Part of a small language model's weights.
Architecture: LayerNorm before each block, biases.
Training: a variant of Muon for these matrices, 220M tokens, 9088 steps.
MLP neurons of a small language model. Each row is named by its layer, matrix (up: input weights) and neuron, and shows model dimensions 128-191. Each number is 128 + 32 x the weight over its row's rms, rounded and kept within 0 to 255.
After each neuron's rows, "fires after" lists the tokens most often just before its 100 highest values on Wikipedia text that the model never trained on. A number after a token or word is its count.

L16.up236 [172 119  84 102 137 101 207 126  70 112 120  61 113  74 160 115  92  54 140 112 147 174 144 136 134 189 123 123 108 118 147 113 120 108 142 171 137 166 164 117 150 125 116 180 127 160 120 151 136 155 100 136 168  43 134 133 177 177 143  54  70 133 166 138]
fires after: " " 67, "." 6

L6.up365 [115 116 130 123  75 137 100 170 115 153 116 118 129 173 136 127 159 158 149 153 130 150 135 132 143 149  98  58  97 170 173 122  74 144 149 108 152 126 200 122  58 101 122 127 117  86 137 199 151 117  74  96 141 164 152  76 121 135 140 189  98 186 150  75]
fires after: " S" 30, " K" 8, " Se" 4, "S" 4, " She" 4, " T" 4

L4.up685 [134 117 131 205 128 127 128  76 168 107 150  83  97 125  83 122  87 144 162 187 115  81 111 134 145 131 116 159 108 111 141 141  80  94 129 125  99 119 124  97 168 119 100 142 131  99 153 170 192 121 125 110 150 111 110 172  62 193  80 128 129 104  94 133]
fires after: " d" 24, " D" 20, " Team" 7, " O" 7, "D" 5

L10.up121 [168 179 170 164 148 154 119 127 174  98 123 153 105 118 161 158 150 142 120 123 131 173 153 183 119 113 117 148 114 106 127 126 137 142 160 106  90 138  86 130  65 147 102 110 133 107  92 143 140 125 158 128 125 152 137 125 123  86 117 123 135 136 144  63]
fires after: "19" 32, "18" 19, "," 10, "20" 9, "17" 6, " neigh" 5

L7.up222 [128 149 117 135 168 186 149  50 126 105 157  94 109 133 127  97 130 137 147 144 114 113  96 110 124  86 175  93 135 178 155 152 133 128 136 135 161 152  85 135 118 148  99  78 166  83 113 149 138  55 137 158 117 162 107 125  72 118  82  17 163 131 206 135]
fires after: " the" 40, " O" 12, " The" 9, "The" 4, " d" 4

L7.up695 [165  92 144 179 141 131 156 110 165 123 129 131  92 120  83 144 146  92 129 116  61 156  69 143 146 160 116 151 108 108 106  85  91 131 143 144 122 127 147 143 168 139 166 108  79 121 159 141  79 120 127 128 113 105 187  66 153  84 149  74 105 159  98 154]
fires after: " " 58, "," 6, "et" 5, " |" 4

L4.up713 [114 136 140 138 138 165 190 181 101  77 204  98 129 111 108  76 155  44 104 136 132 147 125  99 140  89 130  85  63 148 155 156 102 123 157 108 160  85 185 163 153 107 104  97  96 116  96 151 143 100 111 114 119 150 195 118 122 141  75 118 106 106 162 149]
fires after: " a" 30, "A" 12, " A" 8, " an" 7, " every" 7, " The" 6

L9.up216 [137 132 124 172 142 120 156 105 154  72 102 173 116  42  89 130 139 117 155  73 128 158  98  96 120 102  97 119 144 119 136 110  28  68 119 167 204 128 126 148 119 146  85 101 156 163  76 163 119 155  77 124  89  88 156  98 121 146 164 122 135 189 149 137]
fires after: " " 66, " the" 12, " an" 5, " |" 4

L7.up683 [128 143 172  68 137 109 103 129 109 127 103 117 120 143  69 130  45 111 136 162 139 155 184 139 130 139 136 112 139 171 112 176 101 101 124 109 118 113 137 174 131 149  60 137 160 168 110 108 109 127 105 142 143 163 105 145 130  62  79  77 137 119 155 177]
fires after: " P" 47, " p" 26

L14.up601 [228 150 102 121 114 134 185 146  88 140 149 186 132 163 100 103  77 176 109 129 166 109 158  65 141 166 173 119 144 143 122 110 115 183 117 124 154  51 103  47 192 149 157 200 110  90 173  84 176 147 169 113 130 133  99 135  88 151  77 101 131  97 171 100]
fires after: " the" 22, "," 22, " a" 8, " |" 6, " (" 5, " and" 5

L9.up569 [174 151 145  93 143 102 131 141 181  92 143 131 166  96 151 101 101  86 158  89  93 145  79 152 161 151 161 133 105  85 127 162 114 154 143 107 146 228 122 195 146 126 115  86 127 150 113 155 159  93 124 127 109 140 136 189 131  88 117  98 114 141 144 109]
fires after: " L" 16, " Le" 8, "n" 8, " W" 8, " Kn" 5, " Sh" 5

L3.up245 [115 165 186 142  79 105 152 107 108 157 139  64 183 104 146 147 119  90 187  52 104 136 115 158 122 141 142 167 112 135 130 150 102 161 134 110 121 158  74 169 105 179 150 135 107 122 103 116  76 144 117  87 218 121 111  92 198  97 158 154 173  95 118 103]
fires after: " Mc" 24, " dis" 8, "ia" 7, "-" 7, " pre" 6

L12.up147 [123  70 137 113 140 138 113 133 153 126  83 142 125 122  88 102 151  71 139 186  44 119  99 163 136 167 116 102 200 136 118 160 134 113  85  95 117 151 135 218  89  89 117 131 155 144 106 162  85 171  86 148 148 164 174 113 131 107 126 135 145 107 116 152]
fires after: " " 28, "-" 18, "–" 13, "20" 7, "19" 4

L4.up62 [100  61  99 166  91 123 155 166 142 119 151 153 132 216  97 103 144  64 122 126 135 143 105  91 103 148  97 105 116 121 163  45 208 105  96  83 111  39  90 117 136  64 138 106 119 106  98  95 146 156 140 123 114 200 133 141 190 125 135 115 107  71 184 214]
fires after: "E" 22, "A" 13, " E" 8, " L" 8, "F" 6

L7.up741 [156 161  99 140 148  69 133 189 175 152 192 151  70 130  84 113 132 139 147 127 155 120  77 136 114 126 121 165 191 127 116 106  43 110  84 140 166 102  82  78  87 114 103 115 139 116 139 155 154 172 149  82 105 112 141 157  78 101 115 128 132  84 135 109]
fires after: " " 38, "." 12, " |" 8, " Con" 5, " the" 4, "|" 4

L12.up408 [155  88 176  83 160 102 135 198  95 124 123 115  84 139 123 127  93 135 104 151 185 165 144 188 153 158 159 216 155 170 117 148 103 116 185 140 152  97 167  95 130  67  76 105 122 157  62  77  69  83 102 110  78 119 119  83 133 131 138  85 145  73  98 116]
fires after: " F" 30, "f" 14, " f" 5, " tw" 4

L11.up26 [ 93 105 130 119 102 110 113  45 168 191 162 124 143 107 142 128 134 116  96  89 125  83 123 177 163  86 120 163 166  67 132 139 152 100 113 140 114  71 180 162 141 126 168 174  76 146 124 148 150  79 116 130 191 116  98  64 186 150 106 162 128 120  93  83]
fires after: "-" 24, " un" 13, " dis" 5, "on" 5, " Sh" 5, " Un" 4

L7.up496 [ 98 122 113 103 130 112 106 136 111 157 134  90 108  69 137 119 149 133 143 115 127  79 123 108 116  94 155 130 102 113  80 115 124  68 103  88 129 116 164 202 150 164  80 133 215  78 178 152 157 140 108 103 166 111  94 169 136 144  73 123 125 118  77  72]
fires after: " Candidate" 17, "ber" 13, "st" 9, "retary" 7, " Port" 6, " d" 6

L9.up645 [139 132 116 102  96 135 165 123 152  77  95 137 120 155 125 157 156  84 176  97 133 145 112 112 126 157 140 103 163 112 218 149 104 121 118  96 170 139 102 120 223 102 153 189 140  79 163  95  56 226  75 185  88 181 138 160 132 166 157 116 117 155 147  94]
fires after: " L" 37, "ü" 10, " K" 5, "U" 5, " U" 4

L15.up422 [176  68 144 169  82 100 141 136 111 175  76 172 105 122  80 151 145  36 154 149 129 103 170 149 150  29 108 120 169 171  99 107 130 113 147 125 180 132  75 134  90 130 103 110 172 110 102  95 110 126 198  84 135 133  95 127 140 137 147 153 106 147  89  93]
fires after: " |" 22, "|" 14, " and" 9, " v" 5

L3.up230 [ 88 130 171 105 120  29 135 136 160 109 108 179 167 101 171 145  78 110 171 147 129 113 106 140 155 121 103 183 139 168 130 107 107  35 140 159 125 159 141 130 132  84 132 131 140  67 149 110 141 153 160 155 127 137 114  92 145  91  70 118  65 154 106  53]
fires after: "C" 17, " p" 13, " c" 13, "D" 6, "P" 5, "d" 5

L13.up313 [159  94  93 142 201 145 122 104  85 149 140 122  94 108  97 159 119 141  95 150  95 123 110 102 160 155 149 100 135 128 139 167 143 146 130  92 141 108 124 139 134 180 100 157 186 158  97 145 132 135 135 178 161  37 131  43 147 115 133 135 100 127 186 127]
fires after: "," 19, " \"" 11, "1" 10, " (" 9, "0" 9

L3.up107 [222 142 139 171 139 168 104 110  98 167 144 108 114 128 154 167  66 103  92 185 157 107 195 151 121 119 127  79 146 123 155 100 173 150 139 170 123 111 162 133 107 146 126 141 139 127 156  81 113 178 156 102 121 140 107 170 113  71  84 109 102 181 175 115]
fires after: " |" 20, " r" 10, " a" 7, " E" 7, " ch" 5, " P" 5

L4.up10 [150 163  96 125  99  71 181 110  72 156 131  79 124 158 128 151  93 158 164 133  97 196 128 200  66 163 200 149 120 117 109 194 106 160 160 104 188 165 129 140 160 154 195 155 132 111 171  79  96 176 118 190 160 116 161 120 159 124 158 153 188  92 119 105]
fires after: "==" 20, "===" 13, "-" 9, " \"" 7, ".\n\n" 6, " =\n\n" 5

L13.up215 [120 108 133 111 174 134 141 173 122 200  91  98 132  96 164 132 154 149  80 114 140 131 124 186 131 162 185 193 168 104  82 221 102 128 115 145 107 140 113 156 143 153 171 164  71 136  97 146  94 136 169 119 134 120 149 131 139 110 159 109 114 153 141 103]
fires after: " " 50, "3" 5, "00" 4

L4.up566 [ 98 146  74 146 159 170 199 118 167 202  98 165 176 132 108 138 142 131 163 130 157 133  68 144 152 120 107 174 130 148 124 126 176 114 158 112 115 151  88 175 110 132  85 107 125 152 138 146 166 132 139  89 106 148 101  57  73 108 122 164 109 161  99 153]
fires after: " v" 16, " s" 10, " S" 10, " Sc" 10, " w" 9, " gr" 5

L7.up680 [103 132  84 113 130 145  92  92 175 105  89 145 132 146  93 125 128 108 144 122 119 124 114  95 183 210 136 124 145 151 166 153 143 107 139 125 120 132 186 174 141 138 111 149 128 116  87 163  84 174 125 120 119 133 122 133  91 109 148 183  94 144 145 154]
fires after: " K" 22, "ü" 21, " G" 20, " U" 6, " k" 4, " g" 4

L13.up52 [170 134  81 112 159 149 103  96 119 136 182 116  97  80 154 140 120  91 127 166 119 130 183 155  88 157  95 113 147 141 111 109 174 150 130 162 135 135  76  84 102  75 142 116 106 122 127 152 129  90 145 102 111 155 183 108 137 101 124 131 181 178  95 145]
fires after: " " 37, "w" 6, "°" 5, "." 5, " Al" 4, "y" 4

L11.up532 [146  96 111 126 178  93 113 110 104 104 195  85  96 119 117 133  75 150 153 141 110 106  78  63 109  97 163  81 130 139 118  73  66 189 143 109 142 147 119 154 189 144  95 171 124 112 138 133 102 137 126 171 129 123 109 115 202 120  98 104 106  76 114 195]
fires after: " the" 20, " an" 17, " |" 13, " were" 6, " a" 5, " was" 5

L4.up3 [116 119 154 135 130 145 157  68  97 123 160 127 132 145 209 111 163 162 149 122 140 131  90 124 115 166 105 119 119 129 173 131 102 115 137 121 174 195 103 104 100 131 134 124 132  90 165 125 134 101 129 148  96 139  95 126 116 105 106 144 110 169 158  67]
fires after: " S" 15, " at" 10, " N" 8, "S" 7, " Sant" 6, " s" 5

L6.up457 [110 121  81 130 162 136 128 150 103 113 138 121 134 127 136 152  91 133 103 107 202 115 119 136 125 131  80  79 103 163 112 137 152 153 122  68 132  58 116 151 210 123 126 193  36 184 106 131 144 149  71 138 134  60  98  99 151  82 100 133 142 109 132 161]
fires after: " |" 22, " under" 11, " was" 6, " R" 6, " zone" 5, " g" 5

L7.up245 [132 118 134  99 116 101 153 135 162 158 112 142 116 100 162 144 183 127  98 139 107 159  69 211 128 167 190  88 135 137 133 114 121 118  95  89 151 168 184 109 144 141  82 133 103  84 133 168 124 144 136 103 124 124 118 127 132 138 145  78 161 123 185  60]
fires after: " " 35, "10" 6, "28" 5, "16" 5, "24" 4

L4.up682 [149 106 106  98 203 148 125 125 123 138 104 155 173 130 159 114  84  98 125 134 132 122  94 149 142 134  48  89 115 187 141 147 145 125 162 181 126  94 131 177 115 137 118 140 115 110 151 186 152  93 106 131 110 156 141 101 129  97 151 177 115  93  86 104]
fires after: " s" 15, " w" 12, " f" 12, " y" 7, " O" 6, "s" 6

L7.up171 [ 90 128  71 133 100 112 126  98 160 118 180 121  98  86  97 136  32 158  73  93 136 135 178 102  88 106 119 113 137 165 173 119 131  81 193  78 135 127 149 161  72 151 109 118 100 113 139 145 133 131 182 171 208  66 146 134 139  95 183  61  82 130 168 135]
fires after: "1" 15, " " 15, " B" 11, "b" 10, "0" 9, " Ju" 5

L4.up303 [145 113 123  99 123  49 114  83 205 144 120 183 136 124 123 147 186 115 108 136 133 169 113 180 114 177 121 125  89 166  87  92 169 160 184 131  81 133  91 176  87  96 147 131 156 129 109 140 123 139 117  96 131 144 106  97 118 113 186  92 114 135 170 151]
fires after: " K" 27, " Ab" 14, "ab" 5, " comp" 4, "p" 4, " prom" 4

L15.up575 [121  99 163 113 104 156 101 142 119 153 110 124  86  48  97 126 106  94 119  72  94  78 127 156 115 174 169 169 143 153 152 163  89  83 129 169 122 140 109 126 152 134 144 157 152 162 186 135 128 130 178 176 144 105 124 114 106 161 141  61 103 148 149 148]
fires after: "|" 35, "." 12, " " 7, "″W" 5

L14.up469 [172 132 130 144 177 156 127 127 108 106  94 147 103 131 134  96  86 138  78 123 121 103 201 112 132  81  76 117 146 116 107  95 160 156 152  54 113 124  54 109 134  94 135 109 133 112 137 119 132  84 109  65 133 149 161 113 166 151  96 110 127 139 123 105]
fires after: "," 59

L9.up231 [117  87 152  71 207 137 148 144  61 114 159 117 128 154 126 148 163 163 107 122 114  94  77 155 148 128  65  88 153 166 107 126  84 125 135  74 109 145 103  99 179  92  97 157 132  94 117 235  94  88 148  76 165 115  75 156 155 137 194  77 138 126 162 179]
fires after: "," 54, " |" 6

L7.up745 [127  87 160 138 120 101 186 124  67 143 181 108 128 111 140  83 164 134  64 152 125 146 151 102  96 100  69 106 163 148 121 116 140 156 151  65 175 102 147 116 137 114 162 146  53 110 146 107 222 178 123 112 130 106 101 113 141 127 148 159  95 159 117 169]
fires after: " R" 32, " r" 9, "M" 8, " Gr" 5, "R" 5

L6.up187 [110 101 127 168 132 102 149  99 143 130 168 104  77 164 102 136 194 104  95 121 113 134 198 128 185  66 167  93 131 129 134 142 140 116 167  91 140 179 148 119 101  92 170 108 161 217 159 127 133 142 112 171 155 114 135 167 115 156 138 165 144 112 129 122]
fires after: "," 19, " l" 12, " com" 6, " Hor" 5, " (" 5, " L" 4

L9.up229 [186 127 190 217 154 162 165 116 127 146 140 105 145 135 150 126  61 172 135  95 109 149 178 105 162 118 117  72 121 108 137 154 152 204 133 105 109 183  62 137 124  96  91 134 155 125 129 125 142  63 134  98 181 119 138  89 148 119 133 127 152 108 144 112]
fires after: "," 32, " in" 18, " |" 8

L13.up82 [130 121 144 149 124 141 138 126 128 120 133 118 146 124 104  73 144 140  71 125  91  82 165 170 137  85  94 119 153  59 129 134  49 133 137 144 113 152 117 144 141  64 171 126 138 146 107 128 147  97 175  88 168 182 140 126 137 144 146  78 106 120 147  93]
fires after: "," 42, " the" 24, "1" 5

L16.up517 [120 139 156 144 136 133 156 159 109 136 158 130  86 179 165 140 122  97 102 140  89 175 140  97  78  98  92 117 136  55 120 145 107 120 127 123 163 131 135 116 106 114 114 144 115 106 114 155 100  80 112 108 158 170 119 130 135 157 115 130 118 131 148 114]
fires after: " " 47, " −" 5, " +" 4, " (" 4

L9.up685 [113  94 147 101 112 163 124 130 155 163 138 127  93 148 123  88 169 123 132 178 112 134 162 161 157 129 161 164 169  98 158 142 110 199 124 135 126 145 183 131 169 151 173 136  62 130 139 141 106 140 112 115 133 135  92  76 121 132 133 140 105 110 114  81]
fires after: " " 88

L7.up206 [122 183 111 134 136 114 133 106 122 125 165 148 121 162  48 132 118 155 174 143 125 142 123 136 124 166  90 160 164 131 141 139 109 117 138 130 138 134  64  88  83  54  99 117 121 111  78 115 149 135 216 127 150  94 158 107 117 112  97  72 124 139  59  87]
fires after: " |" 45, " " 24, " P" 7

L11.up131 [211 101 163 179 142 147  98 163 141 103 118 160 128 107  84  74 182 117 120 144 118 145 166 129 146 119 100 171 166 106  91 136 139 169 178 120 105 127 167 108 149 109 166 129 127 119 103 130 121  78 127 110 165 156 159 160 139 144 133  98 131 141 112 116]
fires after: "," 81, " Squ" 12, " ." 6

L4.up521 [152  84 128 137 152 160 140 106 123 169 121 100 113  72 160 125  61 158 116 172 156 192 122 135 136 142 120 139 139 175 144 139 140  95 164 122 174  86 143 121 116 147  65  91 153 176 172 132 218 132 115 112 114 153  98  49 145 147 128 114 146 126 186 100]
fires after: " |" 67, "ask" 5, " P" 5, ";" 4, "P" 4

L9.up731 [171 120 154  75 170 176 125  94 128 173 124 110  99 112 103 164 118 125  98 120 147 178 154 177 103  98 120 136 143 125 131 138  86  90  75 187  74  98 124 167 167 116  81  63 117 152 111 139  79 127 165 111 105  93 108 122 134 106 146 142 163 147  84 177]
fires after: " f" 22, " F" 19, " p" 9, " P" 8, " W" 7

L7.up207 [ 96 136 139  99 170 114 126  48 118 138  95 137 164 134 135 149 136 100  89 174 143 139 114 132 165 162 122 119 111 158 131 122 168 142 138 120 140  59  81 128  76 101 102 150 110 102 128  40 115 172 176 150 122 155  76 142  92 109 133 120 132 133 104 139]
fires after: " H" 21, " Ab" 10, " U" 8, " K" 7, " b" 6, " A" 6

L12.up575 [ 97  91 140 122 107 110 145 169 132 195 143 141 162 111 117  66 184 131 145 114 141 171 102 136 124 188 113 111 176 163 150 112 119  74 113 131 126 112 210 131 174 162 105  69 120 140 129 151 148 128  94 152 134  74 146  98 169 122 124  55 111 156 158  93]
fires after: " " 57, " Released" 9, "28" 4

L4.up740 [135 122  66 109 159 108 142 150 124  97 203 150  96 157  76  78 109 102 112 154 144 135  86 104 116 119 175 203 142 145 116  80 108 127 118 182 156 137  91 112 106 141 125  70  81 172  99 107 121 125 124 138  95 154 105 137 193 143 113 119  89  52 122 156]
fires after: " rem" 12, " f" 11, " l" 9, " F" 9, " m" 7, " ev" 6

L6.up46 [ 99  80 162 153  82 146 149 129 114 129 168 103 127 191 172 124 132 152 101 119  76 193  97 180 129 116  70 111 136 133 114 103 163 172 217  79 164 195  95 113 106 113 101 152  87 101 184 128  75  89 157  74 149 133 165 108 150 194 148 138 139 158  91 134]
fires after: " in" 27, " of" 11, "S" 10, " In" 5, "N" 5

L10.up144 [118  90 161 122 117  72 130 139 102 198 157 127 143 117 116 122  85  90 102 173 133 144 186 136 170  58 105  99 150 105 145 145 123  53 142 173 118  42 107 144 169 160 111 201 163 140  80 119 147 133 118 100 195 129  91 108  99 117 137 120 154 154 134 160]
fires after: " L" 33, " l" 10, " r" 6, " R" 6

L6.up643 [ 98 116 152  87 167 219  99 116  74 128 118 103 150 138 131 155 131 122 106 131 167  88 165 110 127  74 134 164 107 140 121 111 147  89 169 140 123 108  91 126 114 151  71 180 126 102 119 156 144 150  83  86  97  81 160 129  59  91 192  61  94  97  84  54]
fires after: " b" 17, " ch" 13, " B" 12, " Ch" 9, " str" 7, " H" 7

L9.up240 [115 134 114  97 100 115 106 133 146 162 155 173 123 137 129 171  90 125 127 112  59 115 116 124 147 118  87  64 146 110 186 121 165 109  61 183 151 126 108 145 163 104 113 153 141 122 101 138 135 108  86 128 160 136  96 110 157  64  72 132 109 138 145 153]
fires after: " L" 28, " N" 20, "L" 5, "inn" 4

L3.up697 [203 137 158 117  74 109  81  99 157 111 153 162 129 118 129 179 145 157 205 136 145 101 174  69 163 126 114 210 108 110 185 127 118  85 141 125 127  96  93  89 161 122 132 138 126 156 144  98 151 141 151 108 100  94 118 105  87 126 104 146 108 135  93 128]
fires after: "D" 17, " D" 17, "R" 12, " %" 10, " B" 9, "d" 8

L3.up358 [166  85  82 128  61 153 145 103  84 133 124 174 122 145 121 149 140  76 124 145 184 174 132  57 164 139  99  62 165 145  96 115 110 151 130  98 116 122  90  85 167 123  80 189  77 158  96 142 184 176 170  99  95 144 109 147 155 136  77 221  97 157 171 149]
fires after: "S" 22, "E" 18, "R" 11, "A" 6, " R" 6, " A" 6

L3.up268 [103 137 118 107  77 162 155 112 154 120  63 155 101 110 130  97 111 163 121 134 145 167 130 124  85 160 106  97 107 137 116 110 134 122  85 134 107 138 152 148 119  78 102  84  96 136  91 143 172 205 148 126 210 124  94 161 152 154  98 146 135 108 154 180]
fires after: " D" 30, "D" 11, "O" 11, "ec" 4

L7.up733 [153 104 145 126 144 147 110 171 109  58 135 142 149 198 159 179 125  62 153 136 132 144  92 120 128  92 125 148 157 163 113 148 144 151 139 144 138 101  84 145 146  97 105 127 124  73 112 141 148 106  59 139 158  69 134 145 192 114  96  85 139  93 190 170]
fires after: " |" 52, ":" 14, " " 6

L7.up585 [148 105 134 124 159 153 111 191 116 184 183  79  91 121  78  48 101 104  95 120 124 112 105  91 141 119 144  92 156 146 130  94 168 146 136 156 136 125  98 146 157 126 139 156  70 158 118 110 191 126 150 132 191 182 128 116 103 160 129  89  87  80 140 123]
fires after: " " 27, " f" 9, " F" 7, " L" 6, "4" 4

L3.up302 [ 81 121 102 139  93  68 129  93 142 132 129 140 117 142 129 128 132 134  86  98 115 113 123  90 148 111 198 141 127 144 133 167 150 155 129 127 163 154 133 153 135  75 128 150 133 131 118 148 107 130  43 112 162 140  87 143 119  69  94 161 131 146 148 227]
fires after: " L" 40, " l" 11, " R" 8, "L" 7

L6.up321 [132 158 140 142 124 115 113 166 127 142  93 154 156 182 105 132 136  50 193 181 130 119 178  60 164 150 163 189 104 109 122 117  98 107 157 112 123 114 184 105 160  84 142 155 106 124 139 136 128  72  73 153 125  92 104  83 151 143 152 160 132 127 172 129]
fires after: "0" 20, " —" 14, "12" 6, "2" 6, "77" 5

L15.up449 [142 117 105  97 146  95 118 206 130 152 109 128 127 104 180 135 135  99  86 144  69 146 179 157 144 149  94 138 179  79 111 139  35 124 127 140 123 129 178 106 103 132 149 148  83  36 105 211 121 138  85 175  77 104 104  90 132 119 127 147 110  64 140 134]
fires after: " " 38, " |" 20, "19" 4

L15.up60 [100  81 177 152 167 158  39 143  92 106 101 142 110  95 107 108 122  69 145 119 151 113 151 112 196 147 104 140 124 104  93 137 139 100  85 115  90 112 123  98  94 147  94 121 108 131 121 178 163 176  95 170 145 162 199  74 146 149 156 123 116 104 105 104]
fires after: " " 34, "," 11, "." 10, "%" 4, " $" 4, ":" 4

L7.up488 [109 187 159 124 224 125 137 116 146 100 180 129 151  80 122  76  82 131 101 148  95 170 143  70 136 165  76  27 131 125 114 142 154 152 125 145 154 119 159 138 159 142 137 125 126 132 102 134 178 129 135 106 140  83 127  91  97 135 139 135 143 127 143 158]
fires after: " the" 37, " a" 19, " The" 8

L3.up482 [132 132 150  98 142 126 133 140 139  98 149 159 113 210 129 123 107 130 111  89 176 112 109 167 128 136 109 168 207 118 110 106 122 111 116 124 109 112 151 148 113 144  97  89 133 154 102 101  75  99 176 168 115 115 129  93 127  36 113 113 178 161  98 145]
fires after: " F" 29, " W" 9, " f" 9, " eng" 6, " Commun" 4, "W" 4

L15.up87 [139 120  88 140 117 135 121 140 149 121 176 151 115 103 117 132 109 147 184 148 148 118 152 105 192 133 128  72 148 159  59 121 129 115 182 142 113 106 158  97  79  70 165 124  80  93 116 185 130 131  77 114 142 132  98  84  96 132 202 163 177 170 126 114]
fires after: " " 29, "." 24, " L" 6

L10.up159 [112 143 133 148 161 135 151  86 114 121 171  97 148 140 166 143 120  97 153 155 128 116 120  79 118 131 112 134 186 156 112 126 122 129 227 168 215 163 133 126 124 114 103  98  90 144 108 117  92  71  88 143  88 127 169  78  62  71  94 106 124 148 166 140]
fires after: " the" 36, " |" 26, " (" 7, " The" 5, "," 4

L9.up333 [145 139 132 117 102 141 125  63 166 112 178 117  99 102 215  65 144  75  75 164  52 122 172  60 215 116 129  57 123  89 131 135  95 120 156 166 134  46 142 159 149 135 108 115 127 153 146 104 170 156 133 110  98 152 102  74 166 156  63 139  78 165 165 162]
fires after: " S" 22, " P" 12, " K" 12, " T" 7, "A" 6, " A" 4

L3.up703 [145 151  93 135 152 192 118 130 106 158 126 102 126 146  97 160 139  73  94 133 119  62 122 111  88  96 121 184 114 128 114 133 103 120 111 139 121 127 111 108 115  80 159 150  79 113 111  65 162 115 114 108  85 132 109 145 133 110  67  98 139  74 123 104]
fires after: " m" 15, " ind" 11, " Mad" 10, " Par" 8, " Man" 7

L9.up366 [131  80  52 110 137 166 189 166 144 152 148 161 147 120  94 114  94 130 192 175 116 144 111 139 139 126 144  64 130 138 143 165  88 143 158 122 151 164  89 129 119 102 101 147  98  77  52 135 152 195 108 133 129 116 176 152 117 129  96 151 152 185 150 127]
fires after: " " 77

L4.up764 [ 95 142  77 111 161 175 135 121 122  90 161 180  98 122 160 164 177 189  68 135 174 170 113 139 136 115  99 149 120 182 101 130 176 131 181 121 124  90 110 161  96 109 147 134 153  96 173  95 146 110 136 140 117 138 161 114  76 138 125 130 151 168 124 177]
fires after: "S" 15, "As" 13, " as" 13, " I" 7, " As" 7, " spec" 4

L11.up128 [143 118 174 150 104 119 155  85 120 137 141  98  92 150  80 123 183 103 130  79 100 130 129 126 171 127 117  84 131 193 126  83 117 189 184  48 123 149 107 120 126  97 135 106 148 145 178 164  85 107 137 114 140 143  62 159 121 178 135 160 150 155 127 140]
fires after: "," 20, " in" 19, " of" 13, " V" 10, " T" 8

L11.up227 [114 120 149 154 106 139 129 113 126 121 163  76 135 118  66  68 116 117  88 106 139  97 131 150 104 126 135 125 154  71 128 143  79  72 110 122  99 108 133 219 182 170 124  85 172  67 102 110 119 112  72 133 203 155 127 157 110 109 110 119 140 117 169 151]
fires after: " Candidate" 16, " D" 15, " Team" 8, "d" 6, "t" 5, " d" 5

L10.up401 [194 126 177 168 148 150 115 110 139 142 156 147 137  97 124 141 147  63  98 112 106  77 166  70 100  95 101 182 169  93 157 138  72 169 158 101 127 100  71 156 214 118 169  78 126 116 119 147 167 109 156  85 141 175 124 129 149 124 101 162 110 142 123  46]
fires after: "," 48, " M" 10, "4" 6

L3.up288 [173 128  97 142 150 110 101 168 141 152 110 110 135  90  58 166 117  71  94 209 144 120 144  98 129 107 128 137 169 151 144  95 161  61 142 144 117 104 125 140 149 170 102 135 176 175 141 138 182 165 129 136 102 196  92 120 127 125 148 138 145 116 195 171]
fires after: " L" 16, " P" 14, " p" 12, " l" 9, "P" 6

L3.up83 [109 135 136 152 126 152 135 102  80 133 131 127 118 164 130 112 174 158  84 101 108  70 126 146 123 101 142 122  73 137  59  72  88 102 137 121 126  74 112 139 115  72  73 104 127 185  73 150 127 132 153  86 135 142 129 180 114 126 168 126 148 120  91 101]
fires after: " b" 16, " R" 14, " C" 14, " B" 11, "B" 9, " H" 8

L7.up652 [ 85  77 156 124 141 156 133 149  85 116 147 122 135 175 155 167 186 154 125 175 159 152 109 109 136  85  78  73  96 137 172  89 163 144 105 112 131 138 182 111 119  94 144 154 109 121 169 170 104  98 204  28 139 137 146 141 142 102 107 159 114 114 179 107]
fires after: "M" 19, "A" 14, "N" 12, "T" 7, "S" 7, "H" 6

L9.up461 [175 185 118 160 134 143 153 149 111 184 205  80 108 115 169  78 139  60 146 131 181 161 189 101 155 142 142 104 184 150 173 137  99 124 118 152  86 136 104 151  72 162 177 132  38 136 161 109 107 124 132  76 119  74 139 161 107  86 107 151 118 140 122 134]
fires after: "." 25, " p" 14, " w" 7, " r" 5, " P" 5, " W" 5

L3.up568 [178 176 108 122 130 109  78  96  77 165 141  83 194 103 123 143 130 115 187 137 120 147  63 162  91 117 153 153 129  78 189 144 139 137 144  91 146 137 145 115 114 148 109 106 126 107 159 130 112 143 157 142 161 123 144 125 142 118 128 167 152  85 128  88]
fires after: "==" 17, "\n" 16, " (" 12, " =\n\n" 7, "\n\n" 6, " ==\n" 4